From a checkpoint of a small transformer trained on Wikipedia: capped logits.
MLP neurons of a small language model. Each row is named by its layer, matrix (down: output weights) and neuron, and shows model dimensions 32-127. Each number is 500 + 40 x the weight over its row's rms, rounded and kept within 0 to 999. Numbers have three digits each.
After each neuron's rows, "fires before" lists the tokens most often just after its 100 highest values on Wikipedia text that the model never trained on. A number after a token or word is its count.

L2.down5:491502509487511485527647515375510498468505503568519522478496523443511527501530500473444483477431431459550560537506448491475502438508468508553439586504491524506481456552504474485464578527485544445569501537543504481535528444540427494505552484532458554499431468582502467526539446496528568577
fires before: "|" 41, "\n" 26, "-" 23, " " 5

L2.down810:439534527545480469501505525479520486468507507476565418519509523476580466498464484446486527579576504512558512517517473513491542463480522519475560486524512489520477472515549534484486503468600584471504585482508506453532478556449511573451460527522545432474613484503511449507555481502536557511
fires before: "\n" 42, "|" 25, "-" 16, " The" 4

L2.down242:502522462472491509530376533471561432470527515466500533477552488414471540488396482532489489534471438476534480496498560540462432474513506520523402525486486517486435402504550551498526532486535514553515528564444524542531563404565493582548473524465535481544439491463535462463542462544496570414
fires before: "\n" 37, "|" 28, "-" 11, "|---|" 8

L2.down504:438493515497534532555526465479563471483550493508560535522460572463540454478444513473514433476477485436462539554486539590516466521491457547475512410485479460549529469437493536526463548459554573528470538462550515492515532516498503535452476670529516523535524488530465424454510494485497492514
fires before: "\n" 37, "|" 18, "-" 13, " " 4

L2.down1112:521516471440487531510516501490518500519519542466545549493550538546429519554510531501532421494480487470469407471465493494535440472596477552514504478532560453497506592529484510515437509531540487435502473475577566539476511499490505529554501503479520446453517452448563500461492507555449515517
fires before: "\n" 46, " |" 8, " Format" 6, " (" 6

L2.down853:500489522566519516543570561504532551507569514549548503470451520491459495449532486441402497535499475511542567514495470478544556489453506476523536514468479482532494485510448388459509502509531497445486459524445477490453569507624535498415465521481492461497481581533474484554510559459517489543
fires before: "|" 45, "-" 21, "\n" 17, " " 5

L2.down1341:480540534505458453535491479458534504486501489480538509511601464415421460495573478554470422508541456488535518534495541569503516501586463495459574473461462480460501506510484479531476548517471499473521468467492546510483450467406453403515502579476490500529536470472464513554579455418481513521
fires before: " |" 40, "%" 10, "1" 5

L2.down1446:473501494608564486558449560543513474508495541503460502531549501554458502514538522526480478485501481538441515428509520483515553600494489502446552461491492489489457479462485461501472488534525453478453539581447508489493520474479483449483499507440536496499514410488463499456517460493532458559
fires before: "0" 47, "9" 7, "1" 5, " the" 4, "," 4

L2.down1489:462543530521530494518495499530496488582509560482504449523570552459565473579497449412493508473534478531522538475533529483446437491477499469467516432549521631576489505537584548521483480459538529522530499498485493576474476437424496551482502518519533566510535492498483401479457462494489482446
fires before: "1" 17, "0" 14, " century" 14, "9" 12, "2" 6, "6" 4

L2.down1480:513455482535556452545548510453477472458493563457534438528520477464450442444558522444508517492496524530553558482536466542505513470468462472527474497515480460495595489572508498445411515563526548494542445516539504452491531555531466489494514452592521478537460457395413446504547493515464483466
fires before: "|" 34, "\n" 22, "-" 17, " " 4

L2.down326:437527535598472531502512509501580495580486544512510539504586424522483456513556464467504391508481491492492539447476521498479514484457505480527569451550487524535507442486435562479552528546537458508485506507532475499461466483521451512475447454428484472524436505547476385498498507396485468555
fires before: "1" 27, "0" 27, "2" 14

L2.down1116:552454505551535528517596453474513446527524509464566517522486466521472519428472427486475495498578544466541461490547473485471404581462587553504490476543468548417488467543517573569494500460511530477611463490448491463545501504518468551541571483543429495456518505552433507383486520495469508568
fires before: "4" 13, "0" 11, "7" 11, "2" 10, "9" 8, "1" 7

L2.down1087:452536476467504557507534563503532435448527470489460494439538489510493511507445539456490526609485474442534520541553481543463461526453580553535509492506446466512543519548510502501507502548485535440554446504541503468554551417544471444509525481538530498538447497533406534536515495514502522481
fires before: "|" 44, "-" 19, "\n" 17

L2.down1139:556521498530474477457520620490462498498505519559521460474560549496508462439488482498506512491515523504501498518542555472574543496507498519538455489515487507522570501490478412452470459577445515483486470583480518466456509454548474567414518512469504516502493472540504562532478507466455468564
fires before: "|" 58, "-" 12, "\n" 7

L2.down565:503614523539501583505567502505499490499532510442548516474473499484499520468485437468509437531516483396546500558499517510469590463531536509464577476487487500452529517504455532429482509516496463431413485515507495530496462431509481478484517524496471507554491477517481558507483488434506526516
fires before: "\n" 25, " The" 11, " In" 6, " He" 6, " It" 4

L2.down623:552420512457474486426506499511476480525548534459550461499590494508566528475534490459455542491480517539549480513498516478460483438526494473503456479527486542517585538499508518438485585536508491488567567523458552519535434468568489508523554491505534449520576513383504497414594453514431451518
fires before: "9" 31, "8" 14, "s" 7, "6" 7

L2.down229:538493444501490574503613571464505485503464517444497449448508450557554520476507448449460459501521459511511549522459570555533564480503475472511427501522516497565516484566427520412499528418514488437503484504446562463523485403559530507526521486505475405537503452516462553595479485509515561481
fires before: "|" 44, "\n" 25, "-" 18, " " 4

L2.down1149:511445487457453520460491430499491536519447488530495500415512508473450515490492518540553512475547477543479487487578469484480518551497484489485435488511496549533453463576497549519455498488612515540582531542498508562520498521487468499613457495436548472528514501499572408485472519562471524469
fires before: "\n" 77, "-" 7

L2.down651:456554544471504462606426513572512555481517471564523495507515451504531496470487538546419465480511543441448522491477498536501545542518499499539560449524460539477455511457496449483462460564503565477486535511520465564539506466495488539507552510512467448441512401459535452490557538478568479440
fires before: "0" 19, "8" 12, "7" 10, "4" 10, "9" 10

L2.down1254:463546543488478505474545597494557524513504538456466469489520521634455565467535476505457487479558453477541531556531476475471461437551467485502469471498452473538465473533509576522410513460491538424540483494455507521540490424539529469491477538597551429502524546495542487471536519552527468478
fires before: "\n" 45, "|" 35, "-" 14

L2.down532:573505553469466580501535503499521466498515510464459459597510549499502534504513518469553544525426569522516485504523478476421515494556483540515550573531542524508447451493482494542442518526509585437468461483546507524463489475521470478516550491512497448546528468506542436535462482496404524468
fires before: "\n" 31, " The" 9, " In" 7, " He" 6, "-" 5

L2.down369:487572473547443463531498514479524497515491477514535550543563536495565450466515480525452480449441433434523536567565462464465427472447500482556482496557531535496541480519531451452478535473593479494595520529535540444501531465508441516525485503498492442517496534457479520484417590477433511576
fires before: "|" 44, "-" 22, "\n" 19, " " 5

L2.down1399:459483493514471469540559473491530468532578522486512490492520492439457529468522487452483456470489503471551647511513462478490552486427465441466595516539466533583531435512476536522523454480522483458442568522608444506477524586430520503484545479517521489484447586467491516503508552469500552525
fires before: "|" 32, "\n" 19, "-" 13, " " 5

L2.down604:507456449513543495512591513488469461423503503498447463518533476506459559506478538447478501494453459510567538580545519504535467525512505455465568550558470497495476517522486516496450526507554473461546526561515454475437553499458539499520509477496556549578478473441511466513488492536499539423
fires before: "|" 27, "==" 12, "-" 10, "===" 7

L2.down372:459489542515469565510546544490517484460489521448508472529546467501518516441476514490474559528479417453476470540523532509416539542495398465508527500490567525469483394450476530510567551577519520474562487458489465534506457438526523475423536463518477458541486476570492499511421485454470543510
fires before: " " 60, "1" 9, "2" 7

L2.down1392:459577540475495510502494555501553518540529500515526548498454487425478504447461479487502551467428502508533513501517484510464466503538593477465488528528460428459486502522543411464498484413540494474463505487505529486459495475574541499468487507496507462514431519531446470461515535433481528465
fires before: "|" 36, "\n" 27, "-" 20

L2.down1180:453506490544478521520477555505456490461594515548533379454520497464489477571525525510487528480539488437473441529544511503577475507511490524444535487475550472432516453534491508494535505513493417465582509502446449496513460485576438470465456460515532479460516515541529568478548510488467554523
fires before: "\n" 26, " " 25, "0" 13, " —" 12, "1" 5

L2.down581:492490517532540510462514487499439492491543525498398489441476455510448559525478464491499459504427517505515501523557421491520470529506556520503521500512514482579507498477449514524469486510537547500598508493496496465555531477494505539495569464464521396511533465455491462513547487596438447562
fires before: "|" 39, "\n" 34, "-" 18

L2.down1402:481597526482542514472558483487483455553485477542571511515521481466590508536512467497447515477477520524545574577508575450449542464490472537538522530450524460537578500508535451462467545514468454459535455490498484471537516504526512504495481490490534487526454445515447505492551507466489494557
fires before: "|" 28, "\n" 20, "-" 6, " The" 5, " In" 4

L2.down579:490533493528494525564569555551538489425472559450551478473546473431510527418530429437444534523443430505510431508556525495513496480555441470481493446536484482522457480481533504495490486532492517397523492520472492540495476506496475512450467535531501508481488497451519475525586534526459495559
fires before: "1" 38, "2" 20, " the" 4

L2.down437:530506537484439567490537491483484497491520484446535433478494469469564533582434495506477539508494506485534595513501424490460523518490439526554502459539488528552511495516485527508402549490513496452501472578516419539518471505510519479547466518521487546534467440547449507494584446491452519552
fires before: "\n" 31, "-" 15, "|" 9, " The" 5, " " 5, " In" 4

L2.down262:457444514543539523495528525510540500394503505453493421459540556508537578453501540502457500493479474458510464550458431412441455438503457517537509487566474514454406473566557470501544482442495525519523529578458534468530495513547484484479615562435479508483545526402497551502482537505560475527
fires before: "\n" 55, "|" 22, "-" 4

L2.down685:454486525446525463462567508468450505518508549487551453465547457531462416473535556471474513507453467542559521519583518519509482465518482496419458413467498489563392566495544476523461501521502561502532499537450445516554483448544503425526532541477524463429525477514536497479480441554456484504
fires before: "|" 40, "\n" 25, "-" 19

L2.down588:504477449479514500491517513512592523535482503519497494472452451488474511457482420460426516518470489450532502497558465578487538522567505492536476465506470502473478496430454516516508521456454477461469471513514549469592516467455483402448484509535467507532466542538464499451532506555457501503
fires before: "\n" 30, " The" 13, " In" 6, " It" 4, " He" 4

L2.down298:552558485531470471556547571515484482543530527466543506597499525480523528501563435470457503521548496493532592543509457549458625506483534469494493485490507517526520450519486515467468487446483475454518572533417439480540476491516532539481536464496406437510551506546516538441479497481505445541
fires before: "|" 23, "\n" 23, "-" 16, " " 5, " The" 4

L2.down1214:497524456514466461562491482529526478473517510532545479501461449424475526485425405457515447508569438528490489488491422516496551535558517499558447570447437419513586506515478510525458535522509516497528464547542518508533525460560474513471483537444491482516485486525499501488538466467550532458
fires before: "\n" 26, " The" 14, " In" 8, " He" 5, " They" 4

L2.down1226:433507543429506474488376500560511557493427539524532457472535466507535437436485455554459533481528489481465486503533490525496542597540438522471486536448449468543441546482460484507476470504439530504502503538448530562534505443519525429515566487447543464454475520600551531517498501445518531479
fires before: "7" 14, "0" 12, "3" 12, "6" 11, "4" 9, "5" 9

L2.down1304:486502511451453439480586485542460479453545489461491471590524527494477569497453472461546522448543498500441511481493467535551570461516436476571498574492551581540528481471468491448587525521540550421577581448521463576485493494463494503512433535482434601555484544493459426530502471450495513497
fires before: "2" 32, "1" 28, "0" 6, "7" 4

L2.down1435:523418443460555512460523502485483534501475525537558517502586475580506499517467464478483520572512540464578514509605444502463501514476514467489512553535540535540517494540556472469516470554528517467515535521496537535497441499496544448496546480523512507482470488375497556462494533483522463555
fires before: "\n" 32, "|" 13, " The" 6, "-" 5, " He" 4

L2.down104:462515499402516481527483545587510517444500507598500464502536507533451518532515524502483494594490590457516523522511421506511598499529534486487534424496502466523504543519512439429494531454462498508484451473422465467511454504545606560470614502513471403452522449530512517526519566491521526602
fires before: "|" 41, "-" 24, "\n" 18, " " 4

L2.down462:506490503513443521500517470427401417477572446497580481482586578494517491495537518488495485551531534529507524592484433525538544406450471504503544497555498504481488495432428501514492505478549523457519492559476508488508518481449525495471517495512500435489512518524430438469450541448449571518
fires before: "\n" 43, "-" 23, "|" 17, " " 5

L2.down135:460458534465510547583548551473486414451530527527580468483523504516435516505490519511553531507515555457483542474528456494546607487463520507549537380494479475537531468448469404500488539550509533451504476552481556474466502468533521498491514437428566451468436480523481419474513512407507518510
fires before: "|" 44, "-" 18, "\n" 18, " " 4

L2.down1283:451434488453552501527522599472530407460521506538578507507499509494464527410470436505413536474473506474461512504565509460525477494536598467537453532513526571480509460511524579553525485455490521439483464533483538481577515554487442514558527583542530448512539510520488468498520466500493438432
fires before: "\n" 26, "|" 17, " The" 11, " He" 5, " In" 5

L2.down412:508511561489512449517552470530554440518565518435546489486456476513501486486491470514504526585523532550490465450515404465480520471529546518466589424563498472498527508487510486535484556509570474409509560554505499467456512509562510501507464431466447452443489464484495394415497573476528511564
fires before: "\n" 46, " " 27, "---|---|---|---|" 6, " GF" 4

L2.down1171:508545433445519494490478479504576468442490534583532530453488495489475537473484470505476461466404550505455517600535541489499484492526538500457517387565514455479490448532595497535441553454476491469539508437516502552522523453566456522532526517469489448514453492440521525469565513541496543492
fires before: "|" 40, "\n" 35, "-" 14

L2.down1432:448521451472639520421565537471498530486577465515484483513514528471542520530527534565497438470494468479564535489516474519452546524528526566490523407459514479509466535543548417514470493505533511483523537592527547519485513486568573468441564548536462479543441473435440486447505430508518465522
fires before: "|" 26, "\n" 22, "-" 14, " " 4

L2.down722:468511556488435468477542456557496487518591523522522449530527445500545588469527485480396452509531574522570573500551524454554476485544509474586531537495514558525442499446445473508514516516511506474486537505520531529499499479476461465541520477497610441533559499483483519520477423426508410506
fires before: "9" 23, "8" 14, " " 10, "7" 10, "5" 8, "6" 7

L2.down374:426504462460480524535477491446529476490540539519526524475530472494502555416527504522463476539494535520539496515511581538583424531499518518517500485493561522561466482534501534471491552484533488535545485481593465466493452532496413558488476378519578488471448469470594543559519485485454527504
fires before: " |" 38, "9" 7, "8" 5

L2.down1103:534431475522542462556524494503442480529515542496614430439503563431500536495502502476507465434448513512525496538695508506487499439476485464491498542496526464464487547502452481498496493498595505552518498499553459481553480504522483505567535518486494515530505444469519502526505565478492487473
fires before: "\n" 39, "|" 33, "-" 17, " " 6

L2.down68:555518484526543521489607538450518425522494524457541444497532483520517514463488518506486531552569451512474505565466564486467459491453514572431486477501482507522507460524474509427464475465520473550527477520518512519532438425539545514517523482542562474468459476517423380443456473519552505552
fires before: "\n" 41, "|" 25, "-" 20, " " 5

L2.down1423:471502484519479529466466493478568498466554512497547508440568537470514498533468559506478455491442497466493486559584479564491514486485406535538534571516458460530531480489486482527473465518499598420535488504487535534538507419522532485452552525519480387528469512511521451468510480466449514527
fires before: "\n" 44, "|" 25, "-" 19

L2.down799:440512500513476572425477531523570524454521526487589451553494527474512531448414519497506489498561473528502515488510459525538504502489550418446529478533543462510514496532524558487507460509517536472514470533493518529476540441547561470554554499537496508475419495531519522458500446558457442484
fires before: "|" 40, "-" 15, "\n" 14, " " 5

L2.down264:538530442449470479529542556504488408518552507493553513497539462494526526533494488546504476478529514478542461487509517456437488432442472538477537434559490500533493538487467471519492512469500531439554560527506483509470512428509465558479595515528605442519507467542465528546571440486474533523
fires before: "\n" 65, "-" 20, "|" 6

L2.down1129:568541486490529516503553464568479555412499521480514534452503543573439451555422490559455453526426542558568457519478497433497535506435532442428504539550567458505534401490441491531547472534560533469460493514479524464516554467504469526505498504523512472562505542490513569464528506445512489517
fires before: " |" 45, " a" 5, "," 4

L2.down241:544494540538499494468528541466538434463532459472466529458482455481567498490459563521499436532477544564506519488539522560494471503464463507530399498484538523526503429458510491468584577442478537415571443528492535425494510463543456561523531478469548534550414524527497495441516470483518510504
fires before: "\n" 99

L2.down989:481572530511497503504517616488513467524503507508459501535446437450535423462472486512458478587508466509466514491516530436455465495525556576473489554497512474457525537503495412545436458511484484546518520565482542515522433518452504514509477473438486451512474466519502425483539462532514493497
fires before: "\n" 29, " The" 11, " He" 7, " In" 6, " A" 4, " They" 4

L2.down1013:472499472493514518483573520486501467581551508512512527516528516545507538463472429445519529513431451479501517521517470491461562456423565554551549525456453527476550519468487415492523492549542514450447494557508480474547487430554514495523481482498523477512477502545397504444523499489500500586
fires before: "\n" 38, "-" 25, "|" 25, " " 5

L2.down741:449519583589460516532533521447545497518509546607557495531488546478514431421523430462529496535519521423522524561539440492505541523466546558530493535527459506541565400513587439417512479498474513532570438464493572458481507441578482454485490463513487466525504493602499501601502495447490490540
fires before: "|" 43, "\n" 29, "-" 18, " " 5

L2.down280:487536457439486544563519553495513444512550513500509449455519528444534469544529483537483493565495535485476536574520522547495565488499440525524472519486504478492500415521486470477513568507542547456529478479484485465598557525536511534534563482474479389505464476499463463407487525428478500484
fires before: "|" 32, "\n" 29, "-" 26, " " 5

L2.down952:438570481529506440542564599390577486505564513481496521535589495544517546464471436461451496467455467502515505590540476532519552443469501524547490434539477481457520516530502508495457518548505486376452456563562500453449537425585498499510497507496505505517508538513499529455503481472447536541
fires before: "|" 29, "-" 19, "\n" 19, " " 5

L2.down1449:458542471485479505481512564583547465484552438536558499500467446502472459475524460514478481494501442515507499547522513518542540539459460473516514461488408399542487511467472447505493549550503481475542514582497469554556526472562457457464526511432473442580458493519480539534586519516515543517
fires before: "\n" 49, "-" 22, "|" 18, " " 5

L2.down563:523493509474517458579551424527583435552427525501546541463514525487547569440552513552439506487523515474413538501512494523530479538484518478491528491593546534563401472519504523528426534473478561461501511509479489552531415480509516511518515496570515462541489483490490535584458539470477518538
fires before: "\n" 54, "|" 20, "-" 16

L2.down171:455482491516497516567416535455490513474464418510506474418502469550612457502511536477486534550593478499449448513469498535429543582513501532530510510458546571455499547527443515427451483472522592450575478552444493476463573430515486523490553462509514538438428437543521450546543458515470499523
fires before: "0" 15, "1" 15, "7" 11, "2" 10, "5" 10, "6" 9

L2.down1317:572525537572438496597513510560438467481552544525523489518483548468459496486520550499516445510596522427507469485533487428444390459503500518492497464452521415501554493498474552489520496490525516459519574512543508510533463523496512583449506511586503474500487496517537531506516584453475500541
fires before: " |" 24, " (" 20, "\n" 10, ":" 7, " Released" 7, " " 6

L2.down413:556486557548426553525477406459551496500508562504530419427630520490504519550505517512506545486499510485487434480553488499483411584518460487434567467503479539451508439527529531489531504484446533500514517382493456512501545480486482462515507468533441458516496464544490543513540418510488549522
fires before: " |" 18, "0" 17, "1" 11, "2" 10, "4" 10, "3" 9

L2.down274:536495484467561571483527540527542479512466468454552480474521546530436595550443559545443479531470566511532509469561500491528498471478499499549530464545490519540481528519532405531533505448471438434500533476479520436504533444533438530525555499542524509531526501511508468491423591542508479528
fires before: "\n" 50, "-" 23, "|" 15, " " 5

L2.down855:518529502525576580416494543539512478483513486537535441477486482450462454490500494474545493596537506560496514578499472508462538508537493504566550455477521498536516479457523547419516543532428514473537427436501540478509486455537535522417535427481471445510466472550523524526485468536489508498
fires before: "\n" 60, "-" 20, "|" 7, " " 5

L2.down1008:483477469536487467529543529444564525468495466492512544482488536448526492574524437514477443507483398499435440526501500513505476469521515473517436478539515507476497473501505510526486598461511496440525541484563562500545457539504446452584491515465533500447491432483497509480466538469521540514
fires before: "\n" 28, " The" 13, " In" 7, " He" 6, " A" 4

L2.down1381:546582513484508518524423533494425502480496508495526458487481552456487550611498474553488544557498499485498524471532511452483506525526537507497487530556529460499542423508449492563585490418519476499488470493450547499437515481618497581484531553434466461454534489509533499539525437537516468471
fires before: " |" 39, "2" 10, "0" 7, "1" 7, "5" 5, "\n" 5

L2.down375:545519485521481456426538531485451494567497469498482515551542488529513513592419481533468570456528509430533480427478497499490486511549517464509487490473519537512532503458482453440478462454475537515491598577455530447454481443474531494511531470553501483505433500496482439518467470487538509537
fires before: "\n" 69

L2.down1034:548477441554434544518503434580598482542524540506576466440568499512517512478479471426441523535483518457452502561478472499453485584471474505453502482463433486526554478586573531522494462604514494484570551561499496511482516494472497503511545526476532412480443463476537473492598481471465429533
fires before: "\n" 30, "-" 20, "|" 18, " " 6, "%" 5

L2.down492:429478469499439512614421439623579617462491457559493479482529487518516463529468510579481436468550548487447462497479461534471524528561474447557516523483447486448480506460517527521469493493420529502462442536481499504486506438498521526471518491454502444505451465526507506535522472500523500483
fires before: "7" 13, "5" 13, "6" 13, "2" 11, "3" 11

L2.down780:432559476509470524535538538566539450491498517482490460500503523472495537431541472504456478491524508498562544517476398517516489472542536501562514407550503463571463555479454510488417503505496489458540498578446563462479477485562528500471532443531490514541491491543465490483536522428426491461
fires before: "|" 41, "-" 20, "\n" 16

L2.down1128:443513543541482494583559446488424544522478474466521454454499423473433558446580555535475484496529513497478460549481559482494450484575493546550550526509500486461521501431581482500513509535569497433509477478464523515469485593502522531525536553513469456515494557568472530542492451509502528504
fires before: " |" 45, "0" 11, " " 10, "3" 6, "2" 4

L2.down706:549479491536526544531500480494550509456474523493455500468481523480513493507472482459528467441462574455479496482564508563557546569506428464559466492573513596511500467515487418485485532546469477552465487546456539447474512397551459543492473492554505501531532503536430464541528509528438484543
fires before: "|" 43, "\n" 23, "-" 18

L2.down529:484612454540465499464576531585486474422447482431569467537481473486489503505459424481534549529484461517462519568522518529494531480535482514482556514518506514576539510503428472489504446526509431439494454562521500439430524488528517590519467511422514548466481462453440481505496542460482537534
fires before: "\n" 29, " The" 12, " He" 6, " In" 5, "|" 5

L2.down573:528488520517483508477498470478541491470504443539471477501458451476393540488475424489529439623444432511475471551510528506483505555512550522533519516416427471489462475446518601524466499493482532491533532491458451489561450522516466529583498522461535523501476517437533523475488411586504532488
fires before: "|" 43, "\n" 38, "-" 9

L2.down1143:455457477485506462493603492533497537483484443512498481560516529522429398510468444444507562535469508474549584473528462494480524523475522509504466417514402534615502494468537487528489533479478493459487499508562519534500441532495493462540470460557549521512523458518503495531518565463518522576
fires before: "\n" 21, "|" 21, "-" 17, " The" 7

L2.down464:527539511528511442525521543509467441515588455541476521453527462460570549533428527479498481463500460458489499489471584549527437479550454478545488449542410514492482528536496463485494450434557513451496488509527496446506482455506479531492502502535456578492451487513505465543528549427501432490
fires before: "\n" 23, "==" 14, "|" 13, "In" 4

L2.down1454:479605543497519533477558516392558471456525537530517491449508600534483501465528491498466511478508450433496540560535421497542461443509527552475496495537484513473534467474482461503477600527466518481491442520489488524507513468545514419509520469449482519571466482536438489425486527498481531495
fires before: "|" 34, "\n" 25, "-" 24, " " 5

L2.down1410:516507437473517510485578513505486532403472492511452455451463510553486493462490549515492496523518492471504579545531509483533558418601493466554469429481534464494440469477482544440461567430580484515533466499571440454491526519531530494444491551483490464492448443489437399521440535532561468469
fires before: "|" 34, "-" 24, "\n" 20, " " 5

L2.down928:447493427567467451489511455502484560507496550541481486459549453507524499538439466503502596463537607442556549492443462577497458535521545483491503485507471496434534533439502506422499510560465535558544530567532515532453503449494553528452505523520451565470486478460474540511442460469532521480
fires before: " " 42, " |" 27, "4" 6, "2" 4

L2.down468:460509462505545535471605566498417516596484453496536495464530544461532526452436465500426497486545464463520497517465494471500575485531488491558558542564463546462503523476433528475514557496437471433497483568489511507459504414511515536574569487507484489467494526595478502476476499475470501491
fires before: "\n" 40, "-" 17, "|" 7, " " 4

L2.down1216:449437468438515502493558528505486501410517519479525466505544493537461608474510523517437451454502479500498517461493457519504470472516468464505557443457558447564488509502465524548481538516495580560557484486512454486494528502478495460540522555454526459517510466468518451521465499571498548549
fires before: "|" 48, "\n" 20, "-" 14, "s" 7

L2.down1091:496586569540455571531480561416504486501512507512554540484540486480498505526606456525480527525548499451524519480569466491545478455494491475474451466538523489503523498543519533496503484530442515441502524554507503529444421525579527479505534437483498470521512534435503562490468472478545499522
fires before: "|" 21, "\n" 19, "-" 16, " The" 5, " " 4, " In" 4

L2.down597:558469518489434567479458489532472565546448514502534508474594527526465391436507572497505407548521431498492480509500433479496542521480430541475513527466529473586529479533518530582549456473520455447571531468515513498530520555556530541507460497426491446460498444491518494448538515526502524466
fires before: " |" 40, " " 13, "." 11, "\n" 5, "4" 4, "2" 4

L2.down792:520517493481534470462386528501554569466461465501430477521585423510469440451496580517574461497512526475489478502510475517510495575517420493511530521431513523479530501484523543440461463480490509496451499511465546532523502488534538428535567465495439606505482446534599568503537513483542549489
fires before: "0" 24, "9" 13, "7" 10, "4" 10, "3" 9, "6" 8

L2.down518:465606547489508566501429535585561433575489521598532473607489476551490504437505495494518461531545502572462492517532495487545603507480452521503496447489477531479444489502485497529436490484563534499422508501457499452475441487553489528519514454473460455544501496514543497412557487495554479466
fires before: "\n" 34, "|" 19, "-" 13, " " 6

L2.down270:504543535441551498452510544562473490423547480585525541485563492508515447480578481473467501521518459487470530489502523476510482514530524546554577499500501530466546531496442500406461482486490460525519527475519488463544526469564435434499574475534505447528499495507491509512549520503540470567
fires before: "\n" 35, "|" 11, "==" 6, "-" 5, " The" 4, " He" 4

L2.down863:457534489515515515521562530514507506527459472587591494525585580522577517561481552490498442503502439492489503581526451488534459439501475453507501436514521506494468478478467546563413467510489536507482482525504499501475491494498561430495525446452557490444527496575484509536512527458500505504
fires before: "\n" 28, "|" 9, " The" 8, "-" 8, " He" 6, " In" 5

L2.down1032:517502443510474494490534508566520501481510485462485458563486476499496501470515477539521508546488538471517505486525438426459503489529500504552561510512551474495478573591475516542495462441523516510551536472507461470457439475541464608555540571415470482442493468507451484493529506466469466504
fires before: " " 32, "\n" 20, "0" 5, "5" 4, " BBC" 4

L2.down480:591478495500475469433548525416507481514519421525570516531470462488523484558476485502520450460524516443491474593534472438405543522471447535512455520474464486473554472471432444468509480478517535505549506558523522434489555484563468529492542516526519465547404458516452474509486510503418508470
fires before: "\n" 37, " the" 16, "-" 16, " " 4

L2.down46:544529486527490501483605548545488535565507539570517567503529517473551513508514424457429498522501511426511498494561500502478523478573508449579487505526554537513473485499495507473490525520497523354477504518447519481545399428536554550490510457517465495483437573513510546524422516494474539545
fires before: "\n" 44, "-" 14, "|" 11, " " 5, " The" 4

L2.down81:477414487502519469491498542516520503505574468526513558508510460435439495454466542439515436490472460453524505483497578470471524543478532429517468471499492495488526548484507548600483583553498541512529451505547499472547441560463451502489533496509462409510510515425496489466543542406444470491
fires before: "\n" 77, "|" 11, "-" 8

L2.down598:529473525477504499511471500518613512528539472456493503543511503515415475506514434512469502530525467561518558520554461524538506552526474518517528492497388479574444524495528531465531578546491528521485445533531538531490492517460480430517571471496491438490478465463558505502489485492529565521
fires before: "\n" 61, "|" 21, "-" 9

L2.down1241:488433501593547423500503467469471519530523512547457488515431470492539488455443393437499547430446438442556524483498525475494578498595489460536513514472494494471552548481589484504516588541507562494487549576486481491495416499548548551499536529593473472464464510524488418516483515443550480465
fires before: "|" 36, "\n" 25, "-" 16, " " 5

L2.down627:515472513480534522439497532452495455505459528469464469558529539527479450536447524433446512523530423548504571490497411555461504505503474490453502509454446478586562490487557530503546461443431431549548487515495558557531528479517485542533528555484480512516514550531498496485475444500476517482
fires before: " " 77, "," 4